Weights of a small transformer language model.
Size: 14 layers, width 192, 6 heads of 32, MLP 768 SwiGLU, vocabulary 2408, 9.2M parameters.
Architecture: LayerNorm before each block, rotary positions, no biases in attention or MLP, untied embeddings.
MLP neurons of a small language model. Each row is named by its layer, matrix (gate and up: input weights; down: output weights) and neuron, and shows model dimensions 0-95. Each number is 128 + 32 x the weight over its row's rms, rounded and kept within 0 to 255. Numbers have three digits each. A neuron's up and down rows have the sign that makes its largest values positive.
Before each neuron's rows, "fires after" lists the tokens most often just before its 100 highest values on Wikipedia text that the model never trained on.

fires after: ", ", "s ", "E", "er ", "those ", "a"
L3.gate84:084151170068097106094131176110081123056151107119142098093125152158087109109072145117063184075177111175184133121141121125148075169147098100162104140085103099094166118145121159151130101106159120109105121071136168124133089152136084112117116144096131153129118154142160097126138115161220122076
L3.up84:196134064192145084138123127158048164101144189135115102134104130144119158105167073130125151111074124102139168164118138138123164191145155142102152170145159172101081116109091071134147156153058101080133113142138162113098209149172116156125122105130081060112112124164156048102143172118144120146
L3.down84:185119129130113143129126134106145135141126120156130133081138104120185112161154111147165102090172164149138108126163110169099158108072092119173144078053142204141118110101152159184173080167117136129098090151149091080118134109043155101145138149125101190100146102152112144152123087084135175112

fires after: "K", "F", "| ", "T", "ing "
L5.gate53:137118085158136089119138141090107108132113135199156148086106077174193187121145127138129157156112098130110104121064157148123151123103106170174096122118148157099106126097123054084121119109111117189088103160161144157168157103126138148155153135135091066061207175046081114128120102107165127103
L5.up53:153164118142114166175088163156089058088125153117183157136114166130076128190226122121113142098178121095193097172111119128131204101114094141147117092104130159064202173089117175122109125152097129125135132217069156093155094145130109126137173139158128094115135096117124048149128145131142117149
L5.down53:195132089136120108104185177109167130097061122183138082137107167220106177112149197169128131124157112142112111134124127117100101156124155170126100140150176131144120135118153059116171095094123095077122125127118162119118128147067138119128121134145153127116168129115071161159082096154160114081

fires after: "K", "Z", "D", "Q", "J", "S"
L2.gate593:172146165169093107172110109151152109091120138139158084128148184200161108133111129092089120181098149134128133201124090157128163165060156123090135108087218074108069124076106172127100114181085133124138144122154092154116181096121190150151103091172062155122090207171236113115125063087106151090
L2.up593:143089160113113095176145188089108125096161144170068109149149115156134117133065094139055115118183075150116087126121121120133084166137162149161146156093088120130102118168106172103147149077086083169128188107115117120034172148125109091135143104144136129117175087102152141142107168092092130177
L2.down593:160111128126075090079147071127130121109155164075146147141125166094091142160138135121072156134115113142114167107096118164095109129129123143077101161172128089125171150154127113183201146108132167156176125193163119138196115190115100159112102213111118108107156137090105105189089147103095123094

fires after: "T", "P", "W", "int", "t", "D"
L9.gate379:119150158192140122119137169118086091131121154126077176047166128146157047144140125140091164114175118101123108181131056123158089103143105150154146150112131108154169117093124147141113118137109171076116180109171125112138130101143085106170146163122115144153150155103130098103115085084076195104
L9.up379:146146094151120075134142130135136081101095088187128127112156152144147128096162181095126131169175084159138132141141045121130137112106147062121162153116094142094119176169161143117129113067121111176119085098120141126132183104109164142134107106144132147075196107145136058167112132108111170089
L9.down379:139171068158097131171127081131125104174086164132060164112143105074128140171077094095092156100168175111188136038167137123138133144130119144161151145147047131141121089080064167115164118102062114143101166095176100126133127195137160144149105100163153108180139121119127093050133061170096174106

fires after: ".", ")"
L5.gate435:128152091180073123125156081128155103166172104129176197153143149064143125139176142121081077111116173081152187180133068120124170107131152100130100076134166144126181132077144161168129180130091137140122136166072120106185075111115072097109199181133108154126117046098152043090152149119175120137
L5.up435:133119161125115195120148074088057114173127056083135117113129125101104113116134174121107133109132124122175175105170145132184119091097189087182195107213102120117134137144135094139107162122179126131047162119142079110159053094072138169118110139099137135159130125135149130133143166163155109186
L5.down435:167158140159115171112102089123088113120230097154152120158142117083182110137181108111100154125163154136129116125126143149150184093159121124197141109101052178119144136157126171194141102170081100114126117198132085146194123118124100122139154148142099134128164106119178120146188178103127128172

fires after: "T", "t", "D", "s", "Sc"
L2.gate408:173149121108173108147105146162145101158132115194088137136132125193188137076125138126082082131110112117126070159133098154095094190102096165103152138097161141096139095155117178095104133146080144140091155158112082220143146123111080094151127124095108111122163201152130115173094122163147127064
L2.up408:114097132174131112082143096079106110119097064131104134080167118143101159140150098088119173096162158210143096129120101144146094156139131168146102090143120091140119156156130099152125131137077084098094145138140209153085146119069078152108106152171147130105190093078159083138150160179095125143
L2.down408:148163053120159071214108120080158194083142204134130170170139097129119141152101112108129169114135111126115134115191080127150118110161146149100111181106167156118141088108145202131142136079144101163097129106093108120135119199163174067104130131079091064093132118102137142147133132160114077174

fires after: "T", "Pr", "tr", "M", "t", "br"
L9.gate766:131084097149163105129160153133107130111124069071117184078147099138114155212121089165136105137099132147181131138129121161114108128158198128157140093084171087078201109129180131133102119085110147082154154094152081111112150119122141156153183096093106104116154126120157067153134038094156141123
L9.up766:071180179127094143161118123151083178134095099145134184170170086139197105168123152122083140180120152141109156160163100109159174127118139104048108077126083140113126105109144140089133141136082069086146140100118160142143083083121168157152160078159072177165111164169200068134171087080063126070
L9.down766:109133134087196147182115185120120157161133142132181231186108143156138101118151096115115134104138114105132135090152146081110115166071150151170181071131139098116145147088145156112110078072111076142183145080124057130127120155100082069173078121113189191136110090124138125154126122111166103115

fires after: "P", "C", "c", "L", "u"
L2.gate488:130151143175103110111163086161151137112142139169151198140107140154130165093170187187092145132174152146197127184141138127152113102077119164146114104093153136091106115134107089109165085114123138102163071129113105122173125109130145066089071100114098134137091137082170151126162151143147139075
L2.up488:139120159141167137133151149075140105094132105172157150117116070075143110112199134193103096146175121185185156141130122149062188195143064099105131150150132105130078182105092163134092163141211137105067138103176118138162156150137155145120110165140135147158128116079126124159089142138048110125
L2.down488:099091180128100118117146056121153182099107042169177112121123117192142137148117115074193146135142099107069115130154125086171099085092118107108163101105111113186159146119134146117115127137126149136153054158094117147091084047109098163134210166134112162127154137103084153134071132103172110131

fires after: "| ", "H", "U", "+", "A", "K"
L6.gate663:119091080092132065154108143124121112126114139124123115110200092165097163120109046130165058116155142164091101124062111137129173123087168109151113166092133165066148160114092119102121206140080138196160125158079111174176149170086104157157188133141128093098112076110081100126118156197086104120
L6.up663:126156080136091146112147139101111178111103135092161118110095058092147178109168188127157114179112132134168147169073125139146126116125127139145114154106063161065139196154171125125164091200116198076122163130148147123082103143096122136056103199177134113106151171130193108125084083124122162126
L6.down663:120140126211145169172187100142113133118148139154063103149143148125097126096146136148066143149159075102119139061173125138145109070165086129077103115119119112173099094117142126079104121123131105109154182143149096151171073109109158150115071136129106112117166134139097188097130078171107134164

fires after: "L", "St", "F", "G", "N", "o"
L3.gate368:174180130161143102089131112169093129160088178139124144121122096094164139078107139179175124161105126135151120101114137119095104118178134138079147160088229081161139144102111136141156115094129111179127097153141094133105113113133206150099060122091158139137135123158143174174132157177157112101
L3.up368:087145160119167093140180077129153138135112091141106178123101180131138149133119100156165169146135098104196080160130109100080175132115107118134055178151097097169130118106134101114188120103156120144057115106147084178072142178138108125197148185133086134092140144151159113183111113107135123144
L3.down368:172073185156145092182142095171125146155143140163170083130124110122108077111158137137107187152096095117092123169159125140143066130104117115089122144146124143115102098106105123122124145109095133106072133159132108194117148162114127107105089100119125098109104174181129069080123103078082131136

fires after: "N", "O", "C", "M", "F", "Al"
L3.gate630:165187064208139134149128098151141171116128176178135135110183112135122177145146166115132143112113169120177117119145099143090149085157107163079106176128163111127106129046147090100112145151130141110149082115115108137119166110101144124165091092090132114159134151126160101100120111108188103099
L3.up630:165145127097089102139175154112129107130116073129101188128094073157118113208137141148116078139137104168095194099093089133142155089083155133092139116162124113145067105110136169158171080124156150121112073155144132121105126096078121110175076131212176134136111142094101176195069143135093160090
L3.down630:106108139093140167196136102099185082140132121084146140125140137112124098188149102139083152134121147120085103129115158129116139098128136099133166084133102175131105120181123203091132093075129086058066047185132100104172116146142137114148110168120166155144084114118094146112100115137123148143

fires after: "|", ".", "s", "e", ")", "==="
L5.gate264:121086152085117104110107132100150126122170130117083184095129116116146076164165144204089134068087167165138116149172093127081142093103144141114157126099113151154186143122187099157124134092169111108139154111103182122109079156113083131033166147131126142130097124119158140126148150125144117136
L5.up264:160125114098164158053095122134071128043128097143088116152136152166168118108152161071118195179078139177118153123124102147145147203153135141133162113033091114131144056132183130159130168137122122114124158102085133190139136120074050109113114103106057131156124107141203089121145145164116122175
L5.down264:114126120199113148141106077138152155134210155165166175138156083095155127167154080181159065089157131123099121132154132193120130097092106071158098094108060164077173142156130107167101064153130116131148103174061126120162145186192078104095137146129125124128112141120177167071195203134104113099

fires after: "T", "P", "L", "s", "J", "S"
L2.gate214:121152165133160086107128147150134077072129153146193147127125130129168100168186181147069093126153088137136160122139153098122109166121138147069104117064137128116140123094165130142147149089129144118128077173063089119199126123136154116171159150117116147110226099112113089149141134058179129152
L2.up214:105095139163165124126072112109128139093093129071155167130167131203102162120113124107142139111043134158151152114136123149085111145106123174134127102103131137152116152104130084120138156131059196149159132111074174177092091108160121164113107076042108095065190151133133103144095089151109134125
L2.down214:146109161190173146049135122087152130109103146035118156124150117166112134123120126088205106100080121148091134093110109062128139132087147098087090086118191135134165171134128136130136147163085155120136116095154117118085120113157104108088132086152140134073178147080109117126074122137146096116

fires after: "S", "s", "j", "im", "K"
L9.gate510:146108099148148170142095039117127108168092156145094125105121120080140064120114163089129035137118073165172117113155105124092179168112149111117177090106195120099112168163155132084129174081097099176145147096117135106161126058062151182083115188176197151179122123147132078164128172168116080123
L9.up510:140166118087110152139103092200187118152117095109136116199114091204127140124079096117076128159095196153116130166129110097162131069109140148101157081145139089077134139076119105135119152164116139136140068154110080084169072065136180194124119151107131129172148126144114162171119123106137082158
L9.down510:094105109118112161102154148093126111139080094135081149156104144141108149154152123121089044112152129161143196154141111155124112145138087161137157132135109051165128130112155195131059162138104142102119150175121131094193119177072138113118159106061133070121160157109122114118092165106147165114

fires after: "B", "h", "F", "P", "er", "b"
L5.gate49:126060144112129133130128045076089115137116141154049119114107122175146151154154145164151093109140157119147090115122105125090142126176146100054161172168125131127102181098107108078122110111170136142069066106115094116128127084083113192099124116165119168092133157117124169141148164129208101194
L5.up49:145081141201085114132144148106136129083110094203122100156163130179113200121100128109126162132143147138137128095087070139160158131145063133129120133120131128074121094123086103089148146157171087098092137101161100171173146132136124159136176099092089144088074099105101128116061107135194148137
L5.down49:121121077152178132060116120147146114165105046105073144109140095110094107084213123146135089084138090123085144151118107151158128049136170163137124144131142110148181151164189146141154182141110155085119134113106085112108134111117133156157126074146112208077206083119175108182078164143121122120

fires after: "sh", "s", "h", "b", "H", "f"
L3.gate233:145097141119106155148163102167115104138146145090104193148149110102143132160083069152138155096179071121063072105117130126076140117122163118107129139095184152097192150116088101114094117145100126103161069205131160105145099138196098130096255153164149081087121109146047127144137178109122134089
L3.up233:120090136125177108116163092155122094142170143115099188131136086136145160155142103079169116076143110137091082080100131162106155093137126110155184132133167115115143118163112122174079127136163036070123135184132152079151145133151092099085165160160146130128140109126092126109124231092063154121
L3.down233:164125154099118103095141110162155175184097099180118170120104160146142165110153134089133168160133139191150119139136150069149082112153119149118171094123147087046059106126121077104205106114079128105135134148136123135083099069152145116162081096113094145149125149145123099061109157176094112110

fires after: "s", "h", "H", "S", "| ", "w"
L5.gate556:146094187135135097109124115157115062152144146101108204169150062123112071172180111152106131097132085094141097099114154135093123088111094131142144098112171110110201091119146117127128159111110031128137179132094138131127053103148082134122205196126151114099151136136110120094196133118105149130
L5.up556:119100134151083114176189128097189102171147137127111157164104126156156211146097063116174148072095094143127055117133126138065152108127177145132148111103130100110177130167066164095143133061100141127136134132131158107134104123133129156121157165175133112065118083119090194129115166136149046109
L5.down556:077123142084167144143139097090123182094082093166100092152155153158122164061094117127155163113109132130102098161105133138086109092105194106093142114160172051101105106099134147114139165143149118117086099097134136104170146094124118102109076090162110164115087127129085118119172122151132133139

fires after: "I", "a ", "H", "ak", "Th", "er"
L5.gate450:162207125087121114072131146084082124086140128061072175057092118121106137141147076117097141093103136109113098127089092136083105132074133131119139152124118168106109162155187157133113110104142165105120160143148120119177131144097063096113187075108165119079089149167101141110108109115111151131
L5.up450:144127151130133104176089105104094082118144122157135149133167103120067161186108109144164167084102113161087122078129130126068062111186130126196177152125162175128119174068127049147126139092126130157158109131162119162140156130152099116111161188038179099128150123153049147144098111134127105166
L5.down450:159113116177137151133165131176186099144081125177119125126134076132101113071081152196084152130113122084192117123113129102122155149090105152087061158181149107130094107122127144091122146125185111082124126074155147100157123110120132165156080066154121113081109130129096081145177106127104088127

fires after: "B", "C", "at", "c"
L2.gate699:115135152152231123123112131152107111139099130123154093113113163168074106144063120155146091160134114134077116169133118151163124140071123138143085152066070126138113160087161102132110131131082094136095085166143120089128149138054103156117137142099180066149151129122127129164135167111119201126
L2.up699:152094175137221162182096084089115131148150105138126125109149151157128170163129145160133136109112146110123039121117136147116075154132138129114109111207099135133127117142130052121076068113116111089082102121190098135122208145094171114090153105104091119125149178095141142073128129140141150110
L2.down699:086100152169128160164112068126132132116145095173161166119189120132099071123128115131059209134124165181142124097113083101085127143114148106110181101137114121129108097133074102147107141109157156135169093154159066174092095134127150114047136091131109103135108144133131156104119084144174160105

fires after: "t", "s", "res", "World ", "L", "le"
L2.gate175:094098171124125085135137156134113086144130093096120162078193122070154152167156101162119147093121141163111205137144135155154147123139118121144126140122097082110102128086122144137073112085144170116165090088057098070174100116140141091104142123150155091113115138133115080143176158167199111139
L2.up175:162138103094127158168108160123171075095138112183116151142102080112144133089172146137139092135132142158126164094099178156101136131154185125107138116067180090137129117168130122165063112184075113174118091130075098139160131169143126161125162117065108132114129066095154120103098128184169155152
L2.down175:134148128155154164108116138125166164069113133138117131101115128193124056105131134130189147149093135107217100089069108076123128127123152102150128059116154114118123092190168106129138124168119124107092127189188132182130194140105092077142124145166145202127113148139130143112075140137103056146

fires after: "s", "T", "t", "spe", "e"
L2.gate391:092149099131145124167132162078197116162127112121174117111165101173129124146150138150132127078109071121181142141117168110095115147069137148120076089123122162057105113145152084087109095113109140114119170111097161157209067147146121091103137091079135100102145111124110076128092134148168101082
L2.up391:114165156162164141119166140171129139139107122137135107070154141157071122165163073137113155134106139148155133097117198106134068118166197113099128130120138145114135059153166107089086110108139165120093085149113089165177088071158174163097132116106153132074137073095157080130115161173126116129
L2.down391:167187064086144142140087118150147091116095164136102134135119133149068098085119128106160144129155113087103158191087136109083135098136059167110129102106119093139119125146129127154099099171118072090127090089134171207135138145102142122131047134104168117182133089122125116061149095137110162197

fires after: "D", "B", "V", "was ", "W"
L6.gate678:128152166167129144146154095188129056087132085100153146111138147175158175186170186104163110097091225146075100110109128122100117117149140094075135126110160059148125171093168146113140159143135113140134068107131124165105122119060146182141255118103094183092101103113106125087128120138155165134
L6.up678:138136088191129172146130064133136025129104122118142115141123144168152098152142154152180170095126089076123093086107144091129094138121088148110162195133147124105103085075155084134150138174125105154131099158125104157130162154106136124099139119124073161147148141077137159098166076087175180129
L6.down678:168081096130135198133099141103087119111161079128180069123065156149102156080159149136096131107110149162151074137116169115149126115133102081139206143194084077201089093117112104122120146134135106123111145135133124172047148165087120100106106106205106129093108145178233093145169114123149129159

fires after: "h", "H", "re", "b", "ad", "cl"
L3.gate765:104110125134060067097123128099131165168117146134101152096160077120084133126130175131093091113104098124142099113105139149172089096093089140164158126174134139156168169246131131135148090138116091064113179114111132160169125082107093101117079132063167124102127196138148194067112142085106111084
L3.up765:142129178154131132159149111106190097096140143167107117133177168132170127148059075118137123054146078147158152076113084119114178102154085172153146095147194130129123169126185068124171145138099150138138163095161097141161135127136079118088221060072106148088087117145118143142110108097162175100
L3.down765:154101211088129105113158105128166079077076091086131098066093112100153084113142121161153101102171148117089142125134183090114157076126075131120134128166171143112103112098159118093180175126108109097117147110093099154121172140091131156143153122207111125145128072116153175159052126121154181140

fires after: "K", "k", "am", "uk", "ik"
L2.gate489:188122088079107142146152112224066078120109144119114087120118119106111079102061124127145140137154084182129146155156106129179110141108093093172172059104127086113119116152137122143179112193117079135162089112096142127087193149169126142131111158127121095158116203125126118116144117117105148172
L2.up489:144168127206134138146106165087075133106093122168148105188125142121167188108197133105119139180066188126104102160139086134088222134104168104131122127087170138117109099113121090138133117141114166104149124054161102108138118145058168157135112076144092079147111149149150091100088114221165163094
L2.down489:103057167112152135109099138090209147126135095117159102092194156133123099130125118171065064118155089120146117154110146078111083125078176124114159143168102140089210157124132127151087175069156163123138126142126092120138109122110101143116092129085143199157145093147093146168131133071163120148

fires after: "K", "J", "k", "U"
L2.gate282:162200109162116145174140144125052134128104145166168123141130155098087148116164074102116185156154121166132122143114095141137191128114096143172131129092152141034127082033123115117121163146090132117156123096127142205107105162148144072172053090131142063087081163120121083135091077151164161146
L2.up282:161179112131078112168140199099113129160103142169159118104133149144109144135135126125109145132189130140134067127118105119133157164117098161185132090086098131103118079111143145117139137112130070098182115139116119147100148157221105103179114181175100120134133174062119145148041140143157137161
L2.down282:105036117178097104139130138119112140115134116163137162102148154197152110143084089129096108110087095167092065109087151072115123092103148148103102149162117091123099147111165113119150121136137148060165163167153099037134109131140111126068084084058102153121190161117119145154110150145101122148

fires after: "J", "z", "j", "s", "Z", "im"
L10.gate216:162115145085116068142140124130129076146134138146172187105117156194115117136105141094104095204103149162197164086108090098168221084121155148126118166155150103149134136069110162110148128111102119175156143093124055108167130041141129181117111024131116143080109137084159113128149104116123107147
L10.up216:100135169112143118095097157131160100143093173129137191138111102110130115103119131076149185117120201196134101081163129105089150116120121118133088090147185110112135142121140124102138156132102091163146142131109139086106130132145143140152105106164130063178147116169117116135170180128096113155
L10.down216:185097134152083083120119116121137113156105201178088098092154148143104172145088098225107111105122147120078150108067111154121149065084177159152034156118127142150101213131124130124082114117141116139167097099154109124139090117094186139088147149113103176182104126135087074127133100170199102112

fires after: "C", "D", "B", "V", "c"
L6.gate670:136150080117155114105130132187084097082121150132118150136105145192107072197094111155150158119115184148132150176132143129137179065095050124131110101179154111117134145103103161101089118122168123097091132151135025107103072100103111138138098124132082116110085105141132148129134132166211131093
L6.up670:104104123149135131139133055110167105132174154173162085173067106094154148198142138160161129073120103143126089107163150119183062204095192078183122117086072136146136111078116111160089115158160179104140135111124154080153103152134106131104135102101144130071107181097082061120155140086142117106
L6.down670:175077125143135149116123131118049078140166150097179123133121158109150137120125125131067156072184122155118049172074135101171188104094100171105150128155102132151073142052129140046125149088106124141132102171161131189094116158149120152123137225130124137090140115085131155136193162104144121183

fires after: "P", "M", "Mc", "C", "om", "F"
L3.gate624:153101125172128112174159123141197085087129107184146121139078094173128164152146147193130105080106197143102076113146144136098139098040096095130114127148201165108109138079085093141159159142151094135127088168120113108140090165120150134166111087137145132115078149130105107143114117164174092067
L3.up624:118149124115157086156142134081069124084083113117117107148114147136102119126117169178139167106195150122152122155102105122078170193190129134158127070087127113107132121161113118080094138099106107095068163089171174133112133142140092156089161143132107139146152189152090152163079102138150085078
L3.down624:168067119106114096142187101134197149132111144190216166098094171162162145154138117097127211071123109174088114086144181156153096094068135126130139159096144104101136173101159126153142116123165166166141142169158096184135114144111068160127108077129140112132108145095084176204087148107136176140

fires after: "M", "A", "U", "I", "N", "An"
L2.gate449:095132129155118083174176152122154070132135198226154120077097178107115124129096142175108111130128104090171122123127155107175131090074064107084100109099125167156087115075115070119162138139137128127126171110113102138121139112099122089130116101042126145146166130153111116136095095152094118108
L2.up449:137085084117179198153126064113086097083133153177116145113137135170131207120039132094071145108142102136147132100111147106142124114131118105166157172106155113141170156075120076131117162139081106148143191161114115139127135108125123127168165133158130126103118135178111122117101072135071152092
L2.down449:194105100107114150100172095090110113075180151085094165135134161141091126182191188123120071148112126174125145097103152134139149105149158130085100148180134109153096204135202160182117118118075138116142093102159110069162189104139137106117117104161140107087145097085171091125091114132079169174

fires after: "|", "\n", "| "
L10.gate417:126124175171171104128132120158149058089125139106095188151128111088086134163050139103144169121132069120138147121176164111178097187174148137178081132103116072107085126190135064100148090115141080119107115107129149097197089144080167163149177105085160098118141127090144088105146149162169126111
L10.up417:064111135176136127157194045185167113189077116153162135113095123080176093100095129136167156166137163164145081170147111098099133123065147125147083091113071094151179091067118147112099159137122164130143173154158093139154100066102168167128103181092084145113137149113192157147156121143139153137
L10.down417:118151167060107078169161155122124111092079074127066089151145162144133135134091134141109115161102167165164140135142093184139135159108135161062115129206115117095087130097098111116120095178153130134113144117048178189120142093139048175159126153151071081095088111131117128091166100105168167121

fires after: "C", "K", "Al", "D", "B", "P"
L2.gate490:132129097143170141148095084109108158134073111179120117175142165169131147158119158158125109100073143130148093162153119179131114095114109152163110151151146149139182106049080110067137116199192114132113156169142088123117161143123134160165122097102080120171198155078107143141126164098162042143
L2.up490:143107122124084126147162129190139127078095160152138176163093154144113127090086099128125116201109065124097098100142070093142137140095070158182085115127132170013120155113118148138134106122153180090174165053132103066195107107109084106129136083153150161097147088108109177163159099100157126109
L2.down490:137148131157161112115155133179154118122076099124119092191084086139161138109105105069074088141153082117079158157117133156118091119114126106148145122144116160113166120132139112092195073069089159099105104163122178170120115115116170124148122152113096181132135087124126063132097079151153107121

fires after: "T", "D", "B", "C", "R", "M"
L10.gate689:124132161174130135176072091141093136143169115185127122162106164126126065125094111164096159148136126125061120108144164127195110115119106132115122114087135133123141166117108095121147143118095137124116136121146121177110128160107115210107091169121154113146091117142138088091134107170105129110
L10.up689:174143141122151082105118139153133065146169159137123119109126135061154186096139145172076148129116111156078092163084101139161146130158138154174105101101206118101096150197143101129104117038123106127158077092149085130184116115084099113109174135082087173115136130091104109136117075124122104120
L10.down689:060113185126126102153056139117184131141099103157131079147128153103124098127161134141132178145092150116088210208123116146140115097077147127097146099122147145158162100150131099106091141115071135123143100077153154154102134168109161165113117144125147188162174168137121063131105111116103078140

fires after: "c", "n", "in", "s", "C", "Gen"
L2.gate491:148170145122150159073107180132161086129104216133092149068132157102149132098163112185096149114117112131174122171136140097134145168145071144091097078083064130097124109108147107133153106123166119170060130092189131097148160131036134132104103120123140173230160154140099122107183101062130130103
L2.up491:148130152153094131104146103181183136117181109084079178146095152105107127097194114191158135094151144077167089116140172119111128117136111172122117098166101164113098143095116061146131122158124118118090087124160145143119148170092112183085109092104138123170136115152151118133179161043090148122
L2.down491:095083075197128090150160125121099158143105050172149171102123100145121095080124087148141224149132063128070118141126137084138187157087118147127141136131149080097128160134095148073133111166165115154148083108134114106187108086118166190130121147134100121127107115125171169128099128057150129120

fires after: "h", "H", "Ro", "A", "Sal"
L3.gate553:127094113125122126143148077092109104117162072118155092118101111083147166134111176158132127115143089125142141107123150158130089075154048126155182119075174087109152147155143136109059165133142063107130177099101161218145163140155161040122137156088105125164107170111104185081067171141129118107
L3.up553:097117146116152092170196130073103103084102085158166114128216146165112119200070094145135111122200111147112147082111128070143191119118111113161147124186092136123111159124138076113147179073133127167116138148153159142108164157124143117139147124184098162137128163159090164149061153161111150136
L3.down553:182120145117118070157123155123122135100128120123129125147073150135151111107121166112162167150081126097077060174112120065150074139165128093123079117127127094080059110101150146170187121094088106083132163151193117139042143168187149103159131173181129163091117177102139147163150146132118079131

fires after: "S", "g", "gre", "s", "G", "No"
L7.gate473:147133138090100114155060106111114132188118215129113164117123056153083065181118106073052093115131115104128091179143162118180150097082092135100125126141179070173137167146122041109157130087163107100161134136124107109138103132163130133083162125176158121183108103120092144086151122121143125152
L7.up473:168138093169108157121107081112209097147085166182118167132125151138133221115144143146125142148096114149116088132162097112104086094108160116140125111072151052072119135084079151085129129138095142143171143136138120171132173095135144107156136127130126099130187176109048152088069159142178110142
L7.down473:104149101137101159138113148141176127168098082127176107116098110174121080173175122069065139135132147167152110102089172126187147129055096112112113106136069195127163147123148132115083141108104121141132111165113104138168080092148099121122099137130141080128149105139142150054097151093140085162

fires after: "|", "==", ".", "== ", "Country"
L5.gate303:121115129094116127030112084096094132083146146085141143168118136132112133157146139105122106110095137135045121142157094141070151132140134144116134167134145158108181162039088167203135167127143100101133195173148166148118075150123173096118159128134102157063060095098164104182151124174134112155
L5.up303:119101170089107108096097099140047157114136122069120150126133180148078078079176165121110133117115134116164140067153113126180130133125096115095149115128129177101109149094146137126165143072069119146105132080084154172163137124137071101070057201129122133113123116086140116162139162143142176125
L5.down303:115170131086144147119115128168148122096160173172106138116114132201120086109140101171160082155103165134147114120084131164152155131115131134138083112098074174091144141090093141200119036111127127168079168118142104131135083138145152177119130090145107076177068136137190136196173114137141126129

fires after: "N", "A", "O", "I", "km", "H"
L3.gate85:123097085089135104151108248042127126090128093150108113097123122148113169133080144140146110111180091115148150171103146126118144059146115137100147136103135180106134210159086140134125151063119090100096157140099157173132189103108046174108163089138126216151120118155059194091088158136150110050
L3.up85:100214113142129125136165117113091071081169119177136085113134170096153134136159156097145106157127125127179085106148096130142161100132102156180153129127110142105115152104174057176091175098051126103154202156146146198072139165066179130110162113158118096159148204133101128097123085077113085137
L3.down85:192129171157093121115170092157152101110095119078181106112141137094143091122138143148123192178157079136078175130144106134112166153142153135091142128091153083142077089134146115166102090098148143111103141105212130079113119098129150163151080055173116093146166139097136073143182067090165130140

fires after: "S", "Z", "h", "s", "z", "R"
L6.gate85:128056144152104125112084159116140067163130152113125130108139176193144079175150064094112093175102167172116083103150133126165195115065128128119173057166182070092137111123082153086093164163139123152082127143096125123143150095101148122151152181174144108090115100130114147110164152124150108202
L6.up85:073127080101142098151102086125144135139133078152102117085155134145121106100124097136123102090115141163107119110160147101119132128079101050074173102161173119151201188114111118122148178138092102145096109176080124198153111116149140148155138127145085090124121069129084129163132153178098075123
L6.down85:070079146082109127102099199198142133171142117098162128137122077186126151104128123088076085155158109143148131156147117202152140206125143144153106115072160126109132125094150133123121122158108092115106175183122146115111076036103171136121141116137138106147112125095167136104171150081157111090

fires after: "e", "y", "o", "E", "a", "Be"
L7.gate232:187158132150104100122164175143043148069156131166113184172136062125131103089125107137110161173123099137113154176116097146093136154115128161132130121123122187155087105117127121158131083091170135139101076045107139144101144125144166109124186190185089165124075089162061141091112114129169152137
L7.up232:152123131112104173090132135096090171107111149090142127146109174114137148130186101101117079122205095106111055083129101157099146153106139143142090132034126098099130163117112118104087166152152088050144126132159160159113121119154164095129135127189168104102116133170121109150141139117138116144
L7.down232:148148104136093134135135153134125119118119114153147218074136156147120171142140180122073132115065138153127168092085115135123080118067104133199139052100151114115114158145147136177158079167148129144147129155076123111132185186096118132135113151151044138098148089163122128182154116105125104101

fires after: "| ", "op", ":", "C", "/", "d"
L2.gate597:103118078114211146105125086156064135171133132162117129166102172125160157105148121167130114127101161133132091164138082125172130147122137130177117065127110190119080131117111156150114127114124122120068071121150053153105163118112110105126122193132157082154154158138133165145159110160103154108
L2.up597:127154185134198162138142113146135109136132104090097074164158100122170117092088087088086096114067155117141101142122123140126069112092140119113128128191115100107084154123089217154095153100119196148100066128139085103155158092157143066142133160091176199116153163149140129171160119177062124129
L2.down597:088145110134172109120122088096141110114117060147135194159136120140126143088083139165120150089105155159106119110151143051119170151128097065111088126155136146154111093148126147052102051202130100090038120089076105108203145133118114105139135147153105162145132138104089116144146122166081138128